From a checkpoint of a small transformer trained on Wikipedia: 4 heads of 64 (2 for keys and values), rotary positions.
MLP neurons of a small language model. Each row is named by its layer, matrix (gate and up: input weights) and neuron, and shows model dimensions 128-255. Each number is 128 + 32 x the weight over its row's rms, rounded and kept within 0 to 255. Numbers have three digits each. A neuron's up and down rows have the sign that makes its largest values positive.
Before each neuron's rows, "fires in" lists the words (lower case) most often at its 100 highest values on Wikipedia text that the model never trained on. A number after a token or word is its count.

fires in: "her" 18, "his" 17, "s" 14, "their" 7, "also" 6, "him" 5
L6.gate587:199139130115147164058155124180116118124098107153059100158130083165102118028086159160124162110090148094106106131139071109107153160118099115065154179151109080132138109082152163125115119123161133088122077105135093160133107139103152139127097141132113174157105140137102101102181100146117102129132112225157202112103123176087129164091134096082141119128122082158155188118158084180175158152193
L6.up587:145129102128100091080132074119125092093086097174130075160148136060127134116174138126074091150122103142177153127144140154110148117108115172087177200140085130085143116089153136128129112129147079155111167148124061147151117131125104078192110155141166190110081177154147099148181121197213148157127087193107185113164151120127094175148168128088148113127172162121140171123163153151088168064105

fires in: "its" 37, "their" 34, "s" 15, "her" 6
L4.gate548:123127186164073141157109128180168070065138029140130081177166165083102153113105092141139129142144133144098067134126098127127115160096150169081078076164140111153114132155138184115080056141137113152197175068147077080139111112159174042135144152122146133131157086154167104145149108137174071110076168133131126109042162167129128108157105103140152095132081073095112181126120124114153151124118
L4.up548:087104078156122098125120093156115117082137118169144104109131117109155143144143070147032088130081150127207178113103151179115132153138154189091080141218037206159120143132178161116147051162163106178047086164176113133115104176119154160086101092146155090104099077136104165066110116145074143141141132105108162091103184127082126139097174079192140150129146125157164140107140157110076067077131

fires in: "then" 21, "united" 16, "year" 11, "there" 10, "these" 7, "time" 6
L2.gate827:128146138117117150147113123125132145092104146098127157154124127121166123071108139141152124078129173148177089108128184153130104092130130133156194124112102147102118158109158101073119176168109129101200217167105119178179114178116078113169171118199173124153142138126106062126137094186143121092138108096139094065095077101097155134134166108173084104095114130181112098143118144078255076134104
L2.up827:099134140129092103114132161104175143095090177106113088116118162157150119093142144127113094124117092110119091075162111160126102127162122105143153081177125166091154125130097121034150166101142151129092115159062127139128143131154134180112106102098126143099150088130039137080147167123096117109127161123124050148142167138162139145121121145145111091143153128116102106145069107069209061098156

fires in: "also" 35, "now" 8, "not" 8, "once" 5
L4.gate80:144108166181111127150118121145099151121114105150131096167136132134153115128113120129098152137123168091126109107176090054136164101117084188089125166123107094131109147120150157097112131190150134118087172117096160180132155163129073099108101111095101157141167102136102082116152132080098152194164155050143161109131152151136086160116157107120150149090087130128119126116134220132074087114131
L4.up80:130091126096128145131163100149112122138128151122132144143116128086099125165119140142102177145121051149106164143119116165169112096193184102137173212097099138116124184144168194166158148147155160123113106171100185147099146160095131169149140103127098108150119111132078145184145134127209100143091120149134070158079126159123141116080178130133158187111179084148123160138117084099140156144160

fires in: "the" 38, "highest" 7, "great" 7, "high" 6, "lower" 5
L10.gate90:125133118116155112118123117185128075104117163112137188144060150125084147122105170132136129094183123140156142123189115113113126130140131133090179141190116046121061140160087149073081139090141131114073099072104131090154136124077120197146075150136090126186172098078148152121136093101132111111122110062146112175085136106106086071124101153149086101086189123112161176127103123071142135088078
L10.up90:058179087117168132107167136122096140114172098103084117089158130123119184174155154181103182108192116155104126154179136178125128086111163159134157155131071100110078116098123099154104125129145084106149159116113118125103088054104117115154096155164110111132142119088065155157143116132102132162098102123168149116110141116100111096123123136171138078120153141106114129108135174126109122114087

fires in: "with" 27, "of" 18, "for" 13, "alongside" 9, "s" 8, "by" 6
L6.gate41:069165202131096084081155168137121139143114128102067120148135075096138099128080107127138130142184083126086134117116060176149140159134091146087158118148168052141146154097109128128146097182182080121134158161116164084135157111077116147184140118079153190120088060148107214078113093143057186170108104137086131152066114074129145095096168093070152122137122103117174164159143161145126064161101
L6.up41:087111122164208056125174067127148177148192056084093134167185102111081153129105195106160144094164179124140145106127160124073096172126127114133193132092099109174142182150129079085128096058098082180144109122118178170159105120094116152120128151085095155135104135154101122135203123124163169120149090165139160106103149131158156122174092095162174060128063147141115169184137070127134129120151

fires in: "a" 38, "of" 14, "despite" 7, "an" 7, "hospital" 4, "innovation" 4
L4.gate518:129085023159175103144141107147211095126168138094125102104152098144167153083088159148139147203146101144165074143120154097170165098084170163056148100124120129170160065091123144139062061114178114059162121104160159138146101142144121157142130172155115133168109118139153081122128134095137110168210082098149096120040143062122133140112129163150142090161123133093174204101163120143142144129104
L4.up518:116049162152112112223123187043165126164112176160102185172201131159148095119096114155075154110122116104149117122155144094145082109065117114130081197126110125108110115140090102124163063058187109138154139169133125151139165097147113107096107100177133105123102158126121104167133089120127179138142114116141080097148110110098124104120181192160153094183152120117081144118108085123159168166152

fires in: "had" 24, "has" 15, "features" 6, "form" 5, "having" 4
L6.gate281:094108105173120120168122149184193129130085090182151142062051128084199176131124148190127150081136193092095096195106168115105130171170109125142108106120171130126135149106120106118144096141135129141141106094123179118128073047090174116167138147126192090125114111169122085135114093114147138143104119147096133094148091147121118151133132130166094093079191090117156123132101113103115131109119
L6.up281:121106101164141164163138199110106117130138135098130096092164138099063151143119159098144127091184112127166129084117175141133114152117103125096077179093138134177084125152128140107121110149172161178084099115160141157082160116155078136104182151142077161116120102207112098152093134147122106140133170119124065059164124169123121134129168121093140100155161134138149154133136135100099155124061

fires in: "and" 17, "first" 12, "of" 8, "with" 8, "a" 6
L7.gate43:136150093131124125138098136072128125154111226131148068075131103162107179142084108115085143124117170076157110149123167144119166110119104145141134168160112068108104121085101141115176113083170086091117171132118162160174077082103112135140161116178147112138107081114146213116106075151161130109151054131051129137093105140087171109101161111155170124148103146144114131096114147142130095085108
L7.up43:150121148148111162129122172147174132148162116137066157112150081101083115162117142196149098120184130073135151163150179173112084118134094188144158128102130086156114152130176104112120113088200088127121087136106145133111117109091094156105157112200170084129128177132116203098075108206087052144119105081133105143108156089154135139138163128139099174143130152110089123128178139143130128060141

fires in: "and" 24, "national" 10, "new" 8, "public" 7, "royal" 6
L10.gate236:123164108132098138142141167123137126111138141124103113086116155118149157115140149074144082070146103039147176180167092101147067132153108118166132070227133154179131070099125094129096161135172124121143123143149161148064059137060089133148132118087154113183135134123111096149091136103101137141148130110147086110111100064059177117147110164105114084136124112143167132118135132153121130142117
L10.up236:135114115150099068111090114101127145130143149064106131141108099176093113017099142163152085120087153124140173067145131090128117116082122093125167162160109107139084129159167140092098134122166071152156139104196128119090144131119089092177123160104163134131158112162097066101126086163064178135136166146125109141070107108137140099108136105156112099094155101132116124119130174135137122167145

fires in: "an" 79, "any" 7
L9.gate422:110138158133178077139126146147143103155207180149139102176076126116081119115062138146126150101071136161116133088135149118115131111159163124122102155104112106198086146063138126120142095136082093105147088122130139074120139114089137152122139107090104147087125148133112095119102138173117151128094150192150208095101093123110135154119117203102116176147127095110154151122062193073119100076157
L9.up422:092082148144121146134131184099108150151205142158158056125120154146117171151173121166134135139146094162108119096117106146086152187158192128121102141123146051112119097123176137122112142066119064095116159153158093150137168134147116188137129070132100136097177147064119098112139149152107103117047143113169134082115159142093095201138142196136094121136084186137109092156150157091125104092084

fires in: "not" 40, "to" 18, "all" 4, "also" 4, "now" 4, "available" 4
L4.gate306:162129157180171120144132114146168155123113160156152104135145150113112076068150133131160162137130144170155124116145149115142153138114179184039157142142175125129127095123144096098157154084107119147098168122132167161113118108152071128089081182165106113099101095120132116129143138133175091099110139116108143101080133107134051085144121113179170169143156116096115076119157161128049050091199
L4.up306:095112066152129120045083137138140067148157129089127108136150196129088156179140114139093084118097069138082145132131094132099157120142112180177087121077152125102127125133074119112066144121133093137121149107136106097102128122149134159142155119183126105146131135178146104114127081204099173133122103102152112119108102166148112158113178135152144136122110130161093166075130169112141127152165

fires in: "an" 71, "any" 6, "analysis" 5
L10.gate804:137116162057133138126099091166152136141171110173145058157074069142137121110095146190101161178132134120066102143136134164066109106149097098169091151073094155108111155119108102126174135085117133125143124139106120141122173116130166166052090143132134132102085103162074149089156139201100141081182097190115188073126131126147129161123151197134124138143069177157131115142113151102207129137118
L10.up804:108109154116151120150123109103196159163140134165100065146198069110113153173120192117123169080110100169139161070120135135128093144133194161161127154116100150120097153154100155136137100174086114112101127101113156065130085146067136140166128107174147136123112096161096088132076169096066108128100109118157169204109099148100055139079110126099099142141130143108169127040145153084077074106119

fires in: "an" 70, "any" 11
L11.gate474:064105168073189163154132166107159159177132115145127103149129113166100106100049150126134174121080144115086075071120190161081152109139126108138109075109108119158134119195130105133142135050157124124102159057161120163130115134062137061098125166115122157156072083151079083104099179126123101102114090166152092070138109162150154163152118121080184137095083105074092117078106109123121176114134
L11.up474:116079120105118153160105064109124153169199178122179121121133126120140168147157101136111145181081196136100151073115118117143123170107197127136132165078121120113134123126091159161166122061110126187109100124112169085151087156150088163126076098106146118090126137113125137114086184113124164116092129097124156096085167147128101176126171116090132130139144133150134171164112159080115058061074

fires in: "on" 46, "in" 21, "since" 5, "the" 5
L6.gate397:094158148139163111124143149086125109146175127080111154163133101135127117107165150169143097120137109176126151186193140145116123088078130113157063141136108096105135110126177117094145136142168133119081160119095124098093108099107169125137170188112181122204166102071138073078102165167092156173108102145088174177095140072085130117159121100119139100062133113076163161149069143110091139043158
L6.up397:069116121130133202152126125088070157112122124147114139099128080082096120140125147130155158105114176147113142149165098103120148157152073100127134174150172159185091167137144104073098125068131090095093127145091119087120098146132073085135125158112105147192173107099161140125079107178109154082175157110141155112149077081105148135084165139157090106067178181168121133078180152155108173095066

fires in: "of" 68, "for" 7, "succeeded" 5, "preceded" 4
L7.gate201:159116178173146093150162091123100132129112066075112140154181086108099133082182133090157153063157112116131124103097149162148153102142146108184172159122112150126128190169086102153167099088077123159132076132064120109154142103099190144173141159184122127125122153144119115145124139147123086094126121081069129126114137087174161149099085142123069166127134114096143130123187148152144135218104
L7.up201:100151168153158113153111131137142122132112133080112125117174109142126137231090062190156110133178110076127143081144180116059111160145152141128125184105066158165153130128119137128082148089177091168168137137121127104120127089141165174156144138120134160063117165180118132113170107115138161072157099089135191107149120127143133184128132081118109169139122104066158178140039141106177112156183

fires in: "on" 36, "the" 35, "them" 4, "at" 4
L9.gate61:124201128083199136083165076097154130118157155112155130211152085150093088163081240124137163151079125131104112074147072075130125138143117117083138194112142074115131117122142101103169142126057162106074114178145133058119209098134156110163148178103151140156126111118101120084141155116150160136112126172055097086130102082092108156103108090161076127110145159124124122096082142086145149144128
L9.up61:141109145138082083148110094085135091095071137115105132094156143199070152169154046115158112114159109131177165110087116163098142113131092067164107158155176121081162109126098090126162125086061094123111167124113163140139176170150169101121102095137174144154124090108171141097131102146107172075140137102150071079113178166082129116146128127125169125076150158153111108102090104139135133168144

fires in: "by" 41, "jordan" 6, "for" 6, "bronze" 4, "had" 4
L7.gate584:056079117225108128135097155146153130154103091081138133093128120131136130119136159125157108129111187162122150087093146081129148146099065067072171151094153154118212149117140122040108086165187138098107121098119119063111116154129068141114166126145137114119133085176145137136093107059088131133153157143107070097135118095130118159050146110083131141133115085093126087082144127130133127111150
L7.up584:105148160147168114144100160142165157146134129096187152192146149109178115128164161150144122113093095118148136056124120069148149160120132154141169093112104112165057175115198186100165109165089123106087154161157148154122077138141120146118181155101167113119077109131199189067075180078183107114163157122123148167208093144113197110133147145085176123172084134092153176147152102114157157120079

fires in: "and" 48, "of" 16, "technology" 4
L9.gate356:107132170187088161139146051156078106208089134105103165134087089137066135114182096176076133148139142104113209190118098161111131122106097165120143142172037071158104136117131187197131122138146175118135090103091053138144109120102158138086143084056137187104113127177129107127145103130122138140096147165132096156174133122111107160143119148140180146074133138140112180097149169139133128089068
L9.up356:135145132114085099040096160062079099094162149117058138124100144120123129069105172136156165136100147120085179079169126163110153136127147081089114136146124185069115153076126145145109134118116133090170098125166164173157143137187141138075151192120152086136189202129097056106130156114091151149140111152147093123137108162118158120147191179182082124125114096113102146211206136149178072132125

fires in: "them" 25, "then" 14, "often" 12, "actions" 8
L2.gate36:113127094072146094132150101114183117121143093111168148141144108150091068061083149147106109149158196041147136118139095155115161135099122111140133096157106148102135155120076090087177173182098150075157133137136107141111097102077116098090164157080162181143122079102154118168120169170124113167124090160092172129157146107116107092157101166086167079133172145132119119128083112086194123109181
L2.up36:079141126122096141135141090128129148130110145102141131157132138210164130103138138130185115139163045122071129118135087154163173110182069203064079165133122110082073180144150183122114143088086188138119172129130125144124125156187053168090141149128127150125130060152122116178145132117170137124149126110073162109130074129158175091143124185120114128154190154118096159156179114105156178156108

fires in: "of" 31, "height" 7, "anthony" 6, "place" 4, "management" 4
L2.gate519:142171120186154130176170102093148131129152062049121157147165173158088157101182140144124141116099184112092111122160091162110123126155084115147055131203080112140113147122090160127156116112124121148093160090198080158224193146094096112113120078081086170109139098162140125136037161128167102117112126128122110134133099132141115080140147082064103153130089102118104125082112121196135099157140
L2.up519:112131118079146135190175129128139130132108092130162198124143128169140147088133108152133156100038096176115111141148074170137133060163168100097212219114082095095165123056135088127129148166158112095125142149140101170176153104176138095098094130120143137119116078125125121184123180151145095158117135146121089114131159156186100117138111104178098127166106151137171158184097118119194088125094